From a checkpoint of a small transformer trained on Wikipedia: 4 heads of 64 (1 for keys and values), a variant of Adam for these matrices.
MLP neurons of a small language model. Each row is named by its layer, matrix (down: output weights) and neuron, and shows model dimensions 160-223. Each number is 128 + 32 x the weight over its row's rms, rounded and kept within 0 to 255.
A block is one neuron, or neurons of one layer that tend to fire together. After each block is what it responds to, as a language model described it from the Wikipedia text at the highest values.

L7.down52 [196  96 103 144 185 174 117 101 141 140 133 153  72 123 151 142 146 111 103 153 158 126 126 212 169 130 126 129  47  91 145  69 118 156  82 108 103 138 182 133 130 135 208 179 109 157 135 121  78  92 155 153 111 178 142 107 119 130  98  57 134 130  86  91]
L7.down58 [164 116  73 154 192 155 107  53 147 138 122 120 125 109 170 139 162  77  87 126 170 118 138 154  61 137 116  26 146 116 124 112  90 141  94 152 130 155 166 147 123 143 122 161  87 104 129 106 130 133  52 101 112  62 147 128 201 148 180 123 106 162 116 167]
L7.down119 [159 159  67  93 149 125 122  58  99 149 154 154 137 134 197 166 171 105 120 117 119 167 115 129 133 131 101 120 144 107 122  94 158 167 129 155 117 106 121  64 140 142 136 119 140 163  70  99  80  87  94 158 108  91 128 164 197 154 164 125 134 124 149 105]
L7.down489 [142 195  73 110 149 110 118 144 127 128  88 125 147 106 130 147 104 137 176 193 128 133 127  97 133  75 153  97  78 127 119 190 171 142 129 117 108  79 103 149 118 139 133 132 143  90 141 139 133  60 121 206 144 157  61 170 127 142 112 139 126  85 166  75]
L7.down545 [125 188 177 166 104 147 119 141 123  70 131  93 122  94 140 124 109 148 163  91  64 136 162 122 157 132 134  84 192 159  93 199 157 134 113 172 117 167  57 146 141 111 140 149 129 108  93  92 143 151 172 209 141  95 116 138 157 115  80 188 154  82 118 125]
L7.down613 [ 99 154  78  78  40  90 147  93 168  85 132  91  64  75  58 122 100 131 170 140 193 122 186 114 135 156 217 146  79 139  93 114 157 107 159  85 116  85 137 113 140 152 101 113 114 130 179 156 161 122 162 202 108 126  90 114 146 117 147 112 124 177  82  97]
L7.down654 [113 109 123 152 140 115 121 152  99 136 110 124 137  84 125 142 110 126 157 152 132 129  98 145  94 146 163  94  78 129 169 179 177 173 149 107 131 131 116 119 125 148 178  76 123 144 122 103 144 182  81 129 159 123 171  92 148 124 147 109 116 121 156 155]
L7.down663 [142  72 147  73 165 170 132 177 145 108 135 178 149 113 150 158  77 159 155 188 106 106 130 151 101 129 108 157 204 147  39 178 158 136 127 118 170  72 121  95 112 144 173 153 116  75 136 123 152 182 109 108 165  82 101 134 169 139 161  92  82 182 139 100]
L7.down704 [ 93 138 130 149 136 143 152 122 140 162  97 140  97 131 144 171 137  79  64 146 154 133 148 130 141 144 222 126 150 113 117  45 125  84 109  79 135 134 171 112 102 104 207 103 150 110 135  70 110 103 161 144 132 126  53  43  87 197 147 130 131 115  61 155]
L7.down716 [177 165 140 169 109  83 172 101  85 166  97 112 141 145 143 102 124 153 150 119 110 151 136 114 171  63 138 112  78  99 182 158 123 180 191 188 149  90  65 132 102 113 129  87 157 102  92 165 145 116 134 162 131 149  75 139  98  99 135 116 123 112 181  79]
L7.down792 [119 101 126  68 147 152 112 170 147  79 149 112 148 121 124 126 138 151 187 165 131 153 111 161 130 149 104 105 105  88 133 131 155 142  65  92 147 136 154 110 119  91 101  85 129 108 148  75 101 142 140 160 105 127 210 151 160 150 199 120  64  72 140 109]
L7.down813 [102 182 129 117 156  90 189 162 117 140 130  70 124  99  53 161 109  87  88 228 144 132 135 139 150 160 129 131 163 114  72 166 146 149 112  88 193 184 143  98 157 155 115 155 131  79 119 126 114 111 129 128 140 133 124 130 146 139 184 211  99 128 107 159]
L7.down815 [105 142  98 131 162 131 101  75 137 101 147 153 110  64 201 107 155  70 117 164 158 136 137 114  93 148  98  84 134 136  83 108 189 144 147 132 101 162 114  97 130 179 139 135 155 168 109 106 102 110  42 149  46 121 166 144 121 158 149 103 139  76  82 136]
L7.down845 [166 128 139 143 123 117  96  98 153 130  87 123 127 155 122 109 125 183  76 171 153 100 195 123 141 117 133  95 130 155 145  93 142  65  90 128  99 163  96 172 145 144 114 171 138 154 146 140 145 113 150 158 124 185  83 173 135 165 102 152 117  98  99 114]
L7.down860 [111 107 116 153 166 125 125 125 142 120 130 139 107 174 123 145 158  84 103 159 129  98 178 130 104 113 132 162 139 225 198  91 152  99 124  61 108 125 111 158 124 171  81  97  84  92 129 121 143 162 148 110 142 197 135  88 127  82 130 193  83 116  93 142]
L7.down892 [108 101 129 130  90 167 156 149 130  78 114  95  75 130  93 102  96  76 152 137 148 101 174 171 174 159 109 135 118 157 157 102 199 161 101 157 121 129 109 114 150  64 107 212 114  97 117 184 104 103 118 173 108 141 130 120 127 126 115 184 133 149 100 123]
Pre-verb slot. Word pieces between a subject, modal or infinitive "to" and its verb: verb-initial fragments (expl, prom, acqu), adverbs (then, generally), or he/him.

L11.down232 [133 132 172 133  99  83 123 166  78 164  69  72 139  94  52 149 116 134 118 121  80 143 125 134 136 127 133 134 150 192 102 115 203 113 113 146 133 131 172 143 110 138 110 120 125 121 184 117 155 136 206 197 157 163 158 169 128 108  55 176 124 202 155 130]
L11.down462 [190 165  83 127 130 116 125 113 141 113  89 134 157 150 134  89 132 123 117  71  61 149 113  99  89  81 133 180 111 152 109 108 153 151 125 129 116 127 121 118 150 124 107 164 155 103 139 169 158 135 133 106 132  75 154 184 153 130 147 175 162 148 139 140]
L11.down561 [144 196 149 109 116  63  46 159 177 104 165 129 133 115 165  94 155  71  94 124 141 122  99 150 135 112  78 169 126 181 138 126 171  59  90  82 105 103 109 143 123 117 175 142 140  71 154 142 121 141 173 128  91 142 139 137 150  80 113 150 116 160 147 190]
L11.down811 [113 103 102 102 161 163 130 176  65  70 137 131 100 148  76  57 170  91  88 165  87 150 200 152 119 134 138 180 107 107 164  88 163 107 119 130 132 116 110 141 174 121 107 119 159 171  85 168 121 125 104 119 146 150 100 174 117 142 170 185 127 159 120 133]
Verb-initial fragments after subjects. First word-piece of a main verb right after its subject in narratives and plots (strug-gles, expl-ains, obt-ained); also sentence-opening On before dates.

L11.down91 [203 179 119 126 159 108 191  70 142 137 138 152 157 153 136  89 156 134 115 140 147 145  62 172 111 116 109 168 111 130 147 122  88 106 184  98 111 120  97 148 152 166 144 140 153 117 175 166 104 144  73 148 169 128 145 160 124 115 139  87 193 154 144 103]
L11.down279 [129 132  96 145 137 158 214 173  57 123 155 170 139 143 101  72 147 203 116 139 105 116  83 141 116  84 139 200 131 139 144 102 146 135 129 151 145 142 131 142 105 157 185 113 162 143 106 111 126 124 103 148 126 106 193 145  90 104 173 205 163  79 147 119]
L11.down414 [126 129 152 139  88  83 126 159 198 166 104 133 147 173 125 122 205 152 162  97 156 134 140  46 173  95 113 171 157 154  86 124 154  75 102 188  91 137 133 104 159 151 145 162 151 174 122 127 120  91 101 133 127 151  76 137 119 140 114 109 167 125  93 131]
L11.down681 [136  82 153 110  96 148 137 107  76 103 186  99 112 134 164 147 118 137  84 160 112 103 112 124 140  87 122 169 139 191 112  87 150  98 126 162 187 174 159 165  79 166 127 160 137  85 139 128  37 128 125 152  90 127  85 112 181  96 167 120  88 187 142 206]
Mid-number digit chunks. Middle digit pieces inside long numbers, after a comma separator or a year's leading 1 (11,381; 1851); also == heading starts.

L9.down172 [141 157 122 129 153 140 138  98  91  68 105 206  86 122 108  66 100 142 143 156 131  67  45 155 138  77 185 157  92 148 159 106  94 114 152 143 153 116 108 151 144 113 177 127  76 141 190 159 146 110 172 108 114 171 171 111 102 137 117 133 158 133 104  90]
Inside multi-part numbers. Separators and digits in the middle of numbers, after a leading digit: decimal points, thousands commas, time colons, coordinate parts, e.g. 9:50, 0.2, 1,355.

L9.down405 [124  84 122 127 167 169 100 111 123 154 153 139 135 131 158 113 153 140 161 123 114 154 180 123  99 125 106  56 126  78 129 105 134 129  87 151 146 150 150 133 120 111 153  88 123 103 180  88  95 137 127  84 142 133 179 126 134 213 162 123 130 151 117  63]
Upcoming verb start. Fires on the infinitive marker to or the first piece of a verb expected next, after would, will, to or commas, e.g. expl-ore, en-able, c-iting.

L7.down23 [100 137 133 129 163 172 143 116 127 170 170 111  98 213 156  86 173 179 115 106 162 125 121 118  87 125 118 116  57 112 125 142 116 104 137 107 103 136 145 185 158 117 116 138 131 112 128 151 105 127 116  84 159 101 198 146 140 113 107 141  68 207 158 196]
L7.down54 [128 174 147 134 155  83 111 143 167 137 133 156 125 162 165 114 153  91 154 165 104 131 135 141 143 137 171  83  91 185 121  99 106 139  94 155 193 103 102 120 182 125 144 153  95 129 141 152 110 119 128 100 208 178 185  62 139  88 107 129 128 125  78  90]
L7.down97 [133 161 108 160 130  99 132 131 147 131 132 175 162 139  38  99 147  93  57 140 118 119 136 108 197 147 129 136 125 135 140 107 130 116 131 137 113 206 111 131 123 127 117  88 151 129 135  98 127 142 125 116 118 171 173 113  49 106 137  78 104 140 186 107]
L7.down132 [178  95 105 195 105 101 137 101 161  73  96 125 149 144 119 109 130 137 157 127 117  35 145 106 140  82 135  69 119 149  88 138 130 158 151 151 106  59 133 109 155 157 153 155 176 148 148 130 127 171 105 148  85 201  79 168  66 105 115  97 120 121 143 133]
L7.down224 [150 149 126  93  80 111 137 123 147 105 131 136 165 107 151  93 144 109 143  88 125 126 133 141  83 124 114 102 120 248 103  82  78 155 114 126 104 101 170  84 158 144 158  68 142 135  60 108 123 157 106 147 122  94  94 113 160  77 104 154 120 135  80 124]
L7.down329 [137 158 131 145 128 157 180 103  84 132 133 157 129 171 146 114 104 121 155 185 100  88 167 105 142 142 140  78  94 175 161  90  71 128  52 149  89 131 154  79 154 156 153 112 204  67 115  65 147 108 143 188 107  98 139 145 124 153 111 130  78 153 128 120]
L7.down348 [178 136 132 141 146 186 149 210 126 112 109 180 122 156 132  71 170 164  90 160 172 136  89 193 130 156 115  66  57  94 176 111 124 111 120 108 124  99 157  95 187 189  99 142 134 169 115  85 150 104 149 167 138 116 158 147 133 109 112 162 114 146 108 136]
L7.down405 [ 54 115 137  96 109  80 145 139 131 141  95 165 128 118  77 108 135 121 118 135 157  84 160  74 155 103 131 126 205 147 137 109 129  57 121 170 139 190 163 182 139 135 136 128 130 118 112 152 115 145 128 104  86 217 174 166 146  99 118  85 130 100  96 158]
L7.down645 [130 148  81 125 124 134 132 120 138  75 158 128 122 130  62 123 127 147 137 113 148 110  84  64 129 175 114 103 156 150 124 131 126 150 145  90 100  76 137 127 159 161 107  64 118 104 122  76  97 143 112  70  98 106 209 148 131 117 131 205 147  89  74 121]
L7.down667 [ 76 137 100 150 123  85 200 170 120 103 126 124 109 105 133 105  76 174 138 138  87 171 107 106 123  85 174  88  81 160 214 140 113 153 106 106 197  72 154 139 109 148 142 125  96 124 105 121 159 164 146  95 134 187 120 141 179 129 126  94 150 118 101  85]
L7.down690 [116 120  94 126 104 102 135 134 138 103 186  61  98 140 138  85 174  86 141 103 169 128 121 101 148 117 173 126 132 168 116  54  97 140  87 166 116 158  99 117 120 158 106 116 101 154 203 131 162 103 131 121 159 118 124  52 144 104  56 110 133 152 105 180]
L7.down729 [156 175 129 172 152 172  90 165 178 101 120  78  75 110 130 107 121 102 166 130 140 128 118 127 131 127  71 132  71  95 109 102  95 123 135 140 166 171 114 135 156 156 147  63 121 138  86  81 186 113  66 132 139  87  89 121 161 107 105 136 125 169 123 168]
L7.down777 [ 88 148 176 172 111 184 138 156 150 151 106 152 156 186 161 148 162 171 102 161 156 132 140 140 126 150 151 165 149 208 136 153 127 149  95 107 105 149 139 133 160  74 141  98 148 115 136 108 102 127 132 124 116  74 125 199 143 112 156  85 104 104 150 158]
L7.down861 [164 155 147 167 190  99  91 144 147 131 135 115 166 158 153 125 193 123  80  96  40  79 145 135 150  74 156  99 109 133 105  91  76 116 149 147 125 137 132 148 121 113 116 146 137 140 193 121 115 163 190 112  91 115 151 164 137 132 115  99 183 128 174 160]
L7.down881 [145 124 211 144 145 158 152 196 118 132 120 184 126  84  92 109 122 112  89 167 118 121 126 154 122 140 137 132  51  93 119 169 142 140 118  96 109 152  99 136 191 111 100 170 191 139 105 161 187  67 102 109 106 191 150  95 104 109 137  87 158 139 157 171]
L7.down885 [179 157 187 112 154 143 140  78 193 141 113 164 150  75 125 140 169 134  49 165 133 144 176  97  92 169 180 103 122 135 138 118 148 176 169 119  87 123 172 125 164 113  90 150 132 134  77 140 109 123 137 110 102 133  89 122  91 116  71 128  90 112 100 108]
Mid-number and mid-word pieces. Inner pieces of numbers and words, mostly the second digit of years after a leading 1 (1'7'80, 1'6'55), plus dashes in W–L and mid-name fragments.